MLP neurons of a small language model. Each row is named by its layer, matrix (up: input weights) and neuron, and shows model dimensions 80-175. Each number is 128 + 32 x the weight over its row's rms, rounded and kept within 0 to 255.
Before each neuron's rows, "fires in" lists the words (lower case) most often at its 100 highest values on Wikipedia text that the model never trained on.

fires in: "of", "mississauga", "indoor", "archdiocese"
L7.up602 [143 102  81 188 138  93 155 111  92 143 194 131  90 201 139 134 108 114 162 170 128 109 164 119 134 114  41 170 160 114 146 106 154 147 127 147  86 157 138 164  39 156 136 133 101 123 210 124 109  98 154 137 134 156 121  65  77 187  91 108  97 100  64 115 123 137 179 110  87  94 138 142 144 140 136 170 113 134 163 149 122 161 127 135 107  96 119 145 123 178  69 160  57 161 166 125]

fires in: "of", "indoor", "hope", "newport", "departure"
L3.up501 [164 145  81 186 144 105 123 141 152 122 117 106 117 140  79 169  72  96  75 165 134 108 124 124 141  99  72 166 114 125 138 153 158 160 100 111  96 105 107 156 105  89 162  87  79 122  79 138 140  93 117 138 175 127  87 163 111 122 190 167 100 130 129 189 122 169 180 151  68 112 139  98 137 103 172 144  87 132 101 152 138 146 145 141 121  92 101 120 124 170  91 133 116 113 158 155]

fires in: "sexual", "positive", "drug", "response", "cell", "signaling"
L3.up222 [118 126 157 108 121 142 129 102 171  96 186 117 189 144 128 119 123 161 112  50  96 132 128 111 194 133 155 142 126  87 156 111 167 131 149 144 187  56 134 146 150 169 162 142 150 139 175 119  72 143 153 150 151 144 175 110  72 131 130 130 134 129 108 113 114 159 158 144  80 101 166 121 133 114 168 189 163 167 122 128 128 161 138 121 147 160  80 127  61 163 146 152 136 212  81  84]

fires in: "was", "as", "were", "is", "are"
L7.up491 [114 115 134 109 138  61 117 113 118 190 161 146 154 160  99  81 128 100 163 140 109 161 157  90 188 104 100 125  87 147 163 158 143 118  98 152 134 165  92 154  87 137 124 127 142  68 163 104 163 135 172 136  98 172 119 167 150 106 125 100 131 121  66 122 103 122  90 131  34 126  81 101 134 150 105 115 146 114 106  76  81 156 101 156  60 156 103 139 118 152 177 170 113 142 111  86]

fires in: "and", "to", "its", "s"
L9.up392 [121 189 139 131  75 203 149 148 137 129  88 102 240 159 104 133 156  87 124 183 171 175  97 141 135  92 145 142 114 161 127 162 139 105  90  86  99 144 177 136 116 158 102 180 163 115 114 120 150 137 155 144 132 184 138 134 194 121  90  86 141 125 132 150  84 115 209 140  90  97 109 166 170 134 137 131 110 143 129 128  54  89  55  97 134 162 134 156 123 100  98 126 108 168 137 112]

fires in: "of", "the"
L10.up639 [ 88 221  92 116 137  55 126 118 140 138  88 131 100  79 118 220 134 120 190  97 162 136  91 124 116 103 104 160 119 144 100 125 118 115 107 105 165 114 181 144 124 208 143 110 164 159 143 142 145  74 107 112 170 112 171 158 113  92 137  73 100 100  86 163  81 144 140 138  91 196 134 166 160 132 153 135 119  96  92 124 149 160  96 116 133  95 135 123 152 164 145 113  71 173 152 130]

fires in: "of", "from", "on", "to", "s"
L15.up347 [141 129 130 140 159 135 178  76 182 153  37 100 170 118  97 146 153 216 170 125 112 104 143  90 115  99 163 149 115 111 102 121 141 121 124  84 143 143  76 195 120 123 166 114 110 137 188 151 126 120  76 171 137 189 107 110 166 147 127 148 154 160 111 135 160 150 135 167 107 139 189 105 135 152 107 146 191  97  89 118 100  58 124 140 114 143 136 153 153 111  92 155 132 157 121 116]

fires in: "not", "her", "his", "s", "never", "of"
L11.up147 [140 123 160 131 122 141  92 130 190 166  98 103 156 100 201 178 101 174 122 135 168  70 150 114 114 135 154 141  85 100 158  94  79 149  82  96 141 102 155  89 161 138 157 121 102 178 177  91 139 151  86 112 102 206 222 126 176 183 123 125 157 115 134  81 123 130 105 179  97  80 124 140 156 135 136 119 143 123 135 151 168  74 164 118 124 154  73 167 101 145 108 180 118 107 162 124]

fires in: "to", "she", "and", "on"
L4.up315 [ 99  96 146 124  54 130 165 170 110 134 145 121 116 145 144 132 158 217 110  97 173 153 144 148 197  99 112 121 168 150  97 151 135 157 165  86 128 155 120 166 200  90  54 120 162 180 109 148 144 110 100 106 110 102 107 136  97  95 161  68 147 132 117 150 154 124 135  96 162  72 131 109 128 115 112 136 163 153 115  99 129 146 160 149  91 133 152  85 140 120 106 110 133  97 117  98]

fires in: "it", "that", "what", "anything", "everything"
L7.up373 [ 78 125 107 123 121 142 133 129  69 125 120 138 188  88 158 148 160  73 122 147 106 144 164 174 103 120 149 101 110 110  57 102 132 103 147 101 144 108  77 123  82 153  63 117 168 121 194 120 149 124 126 124 164 130 140 197 166  92 175 137  82 181 115  99 122 156 157 162 140 112 104 159 164  96 129 109 145 131 146 144 181 142 114 115  86 155  79 184 110  85 149 114  84  71  90 156]

fires in: "to", "from", "of", "in", "into", "about"
L4.up445 [127 213 136 221  58 151 135 176 113 164 127 116 145  86 119  74 108 150 123 159 147  83  99  98  96 141 100  92  88 132 118  95 150 183 175 134 166 118 104 139  91  71 152 109 161 155 195 139  92 138 102 102  64 102 136 110 115 110 114 176 109 100 116 129 126 159 146 100  94  94 190 176 102 136 139 166 100 105 149 159 139  91 141 102 115 145 139 184 156 172 113 195 122 161  67 118]

fires in: "such", "which", "that"
L11.up390 [124 141  55 125  82 118 116 140  95 124 180 151 144  87 164 148 138  97 141  90 146  90  68 136  64 113 146  98  39 118 140 108 159 128 214  98  87  33 141 153 111 127  97  76 181 131 148  86 117 122 123 144 111 123 152 189 111  99 183 113  99 144 121  91  32 129 117 173  89 126 164 160  88 207 189  79 152 129 137 113 110 137 102 106 165 104  95  90 122 121 107 139 103  90 124 130]

fires in: "compilation", "target", "intelligence", "intersection", "substantial", "distributed"
L7.up52 [117 139 163  89 120 116 126 156 146 112 123  78 122 149 142  77  81 151 170 120 118  92 131 117 131  42 121 108  99 150 114 107 100 123 137 148 127 172 127  98 120  75 154  80  92 149  94  78 153  93 118  89 113 137 122  95  79 185 137 160  91 136  97  50 183 115 121 174 135 110  82 125 125  64  91 154  89 127 151  97 136 117  59 139 162 160  35 178 169 186 113  83 129  90  89 102]

fires in: "by", "response"
L3.up395 [105 103 128  88 123 136 143 102  66 109 137 118 170 121 124 153 163 108 113 143 108 121 131  85 145 160 139  98  93 126 145  78 103 166 136 215 158  90 115 137 121 156 117 128 158  81 204 163  93 180 129 174 130 147 157 128 155 110 160 126 107 111 202 110 152 120  83 130 150 119  92  87 155  82 162 136 103 124 139 117 116 145  81  84 149 128  83 139  75 155   5 131  86 133 130 106]

fires in: "the", "of", "personal", "reception", "plot"
L8.up278 [146  97 130  63 145 168 116  76 120  94 116 116 115 107 116 203  75 175 107 119 133 154  63 120 136 134 134 159  96 138 108 135 166 132 108 189 112 162 176 112 140 162 119 112 148 208 171 159 115 104 137 152 131 139 140 153 111 143 121  84 173 111 119 150 135 138 142 194 119  77 109 152 122 112 145 112 101 115 112 101  94  77 156 118 137 101 170 110  93 167 145 173  93 161 102 125]

fires in: "by", "triple", "home", "phosphorylation"
L4.up29 [120 146 147 108 117 102 168  95  85 120 149  44 122 109  85 160 166 108 154 134 101 114 143 110  99 131  89 118 113 126 134 123 105 174 186 197 176 122  62 179 108 113 128 105 172 131  91 110 119 143 108 187 106 115 142  98 179 124 131 133  62 154 172  69  99 132 102 184 132 152  55 130  91 111 141 137 118 129  92 191 114 123 117 160 143 143  96 231 127 174  91 137 122 124 204 123]

fires in: "and", "of", "to"
L6.up463 [152 144 147 155 132 196 149  91 120 160 145  88 113 132  85 134 153  97 128 117 146 147 170 103 128 113  86 112 129 106 157 118 166 117 124 127 109 164 183 145  63 128 112 157 179 114 159 133 154 101 134 177 149 115 163 205 187 136 125 162 156  84 149 148 121 161  95 159 200 132 111 146 160 138 164 149 100 169  94 101 130 113  97 127 123 139 167 154 132  61  43 128 129  94 109 161]

fires in: "by", "to", "concerns", "concern", "actor"
L8.up20 [107 109  90 113 110 143 149  78 108 144  97 116  99 161 102 135 191 119 128 163 108 128 134 176  66 105 213 152 157  99 160  83  80 104 144 178 101  97 149 166 113  88  63 105 116  92 161 104 116 105 151 148 134 140 171 160 163  95 133 106  83 107 140 126 138 137 105 141  61 116  67 138 141 113 103 171  61 134 131  93  89 135 126 147 116 171 142  94  96 174 123 104 138 142 125  74]

fires in: "national", "main", "popular", "regional", "official"
L6.up301 [106 100 149 157 142 121 174 117  97 167 207  64 158 147 159 149 137 144  42 156  67 139 127 108 115 162 117 156  94  96  98 110 154 137 144 141 157 108 156 134 139 165  75 119  80 115 123 145 132 128 120 118  85 142 166 151 158 149 138 156  74 103  72 131 142 163 159 126 125 126 177 151  91 129 108 101  78  81 148  97 111 135 130 114 131 105 100 161  98 141 100 152  68 120 128 104]

fires in: "of", "under", "to", "at", "in", "for"
L15.up243 [126  98 134  78 136 133 129  82  94 177 104 106 114  67 150  88 156 159 129 148  81 134 152  71 112 118 101 135 134  17 161 126 102  87 128 118 102 142  97 116 108 131  79 177 154 137 147 133 152 151 124 112 134 130 139 109 165 173  79  98 118 122 157 103 142 162 158 155 104 102 148 106 167 122 179  67 195 203  85 138 147  79 124 108  90  88  97 189 155 121 145 155  87 128 126  85]

fires in: "was", "is", "initially"
L9.up518 [169 105 139 150  93  95 166 158  90 147 112  62 145  90 193  76 124  93 128 161 150 169 126  84 114 128 151 113  95 102  87  92 134 106 117 142 174 134 139 195 140 179 124 119 146 109 145 135 180 191 109 166  79 205 168  68 111 146 162 134 127 148  50 133 129 190 130 143  78 148 120 161 116 137 154 135  78 136 106  93 121 149 127 139  95  84 154 207  75 132 128 135 138  66 128  88]

fires in: "by", "for", "from", "with"
L4.up623 [ 64 159  88 134 163  79 147 149  47 130 145 121  85 106 109 167 131 137 122 135 118  84 149 146 109 175 114  81  31 112 157  82 187 173 119 169 137 123 117 157  92 114 103  88 192 184 126 110 111  79 102 131 158 146  69 167 152 152  88 180 150 122 127 131 140 101 103 127 128  58 124 199 135 101 182 144 102 158 136 140  83 141  90 112 166 187 102 116 105 165  64 138  98 182 125 134]

fires in: "by", "at", "about"
L4.up526 [116 104 108 113 110 137 178  54  69 101 128 127 122 148 169 127 174 139  83 114 101 120 109 139  87 177 147 135 104 108 125  83 127 118 108 148 119 157 157 148 130 142 168  46 171 114 117 126 108 158 172 152 127 106 113  70 127 156 141 107  73 101  80  65 148 145 173 104 102 173 127 102 135  66 146 174 132 133 148 129 116 117  96  69 108  96 114 162  75 162 140  86 116  76 134 136]

fires in: "that", "what", "as", "thing"
L8.up317 [120 153 122 190 120 157 152 103 119 195 110 148 116 116 120 108 128 145 144 119  96 122  53 169 128 142 137 131 107 179 150 110 105  92 174 110 130 103 141 110 111 166 121  99 196 164 181 156 131 121 164 152  98  98 134 171 119 141 169 154  77 136 129 101  66 124 166 123 154 151 145  80 121 127 105 106 221 163 149 142  96 174 159 140  98 186  82 128 128 158 130 108 141 101 112  98]

fires in: "of", "to", "and", "s", "or", "time"
L10.up64 [157 182 134 127 109  73 131 162  83 163 100 137 103 102 129 130 149 178 141  78 138 122 171  97  97 104 152 122  72 128 142 128 133 205 157  66  83 109  36 180  94 100 161  99 152 107 140 118 139 163 116  93 160 148 128 210 120 112 208 110 137 108 185 168 111 155 165 141 168  96 126 192 158 154  91 206 150 108 137  95 152 111  95 152 149 171 155 149 123 113 100 144 140 119  85 155]

fires in: "and", "all", "relay", "south"
L2.up345 [140 175  90 180 143 158  91 151  60  87 148 119 139 112 159 166  48 138 117  74 112 156 138 135  57 111 126 159 103 124 134 126 158 154 153 125 108 105  96 101 103  80  90 106 120  84 171 138 172  96 111 183 157 150  53 119 113 118 107 132 115 194  99 148 136 179 140 108 140 159 140 168  94  77 116 153 144 139 171  71 136 105  88 144 146 182 195  72 146 122 106 107 169 125 195 136]

fires in: "for", "before", "as", "in", "once", "are"
L4.up268 [151 117 145 135 129  74 115 129  57 175  95 121 134  88 124 138  94 148 127 113 146 144 116  91 182 134  97 135  87 185 171 148 194 149 166 134 118 104  65 204 100 120 100 103 224 167 175 177 112  77 125 117 110 173 111  94 161 124 121 156 144 176 120 105 121 202 165  77  72  85 107 151 135 104 153 107 168 141 108 178 139  89 110  92 117 152  96 129 167 131 153 144 101 135 131  92]

fires in: "all", "what", "that", "this", "any"
L10.up625 [ 95 150  83 210 135 106 127 146 151 123 105 140 185  81 128 160  88 148 182 122 186  98 179 155 172 129 110 127 117 146 155 137 146 131 137  88 126 102 141 117 117 136 142 148 144 149 118 192 122 127 190  78 111 151 122 126 160 239 131  99  66 129  60  36 112  93 107  81  69 118 148 156 183  91 159 156 115 143 177 106 110  76 112 155  78 184 105 117 123 165 155 162 120 114 143 108]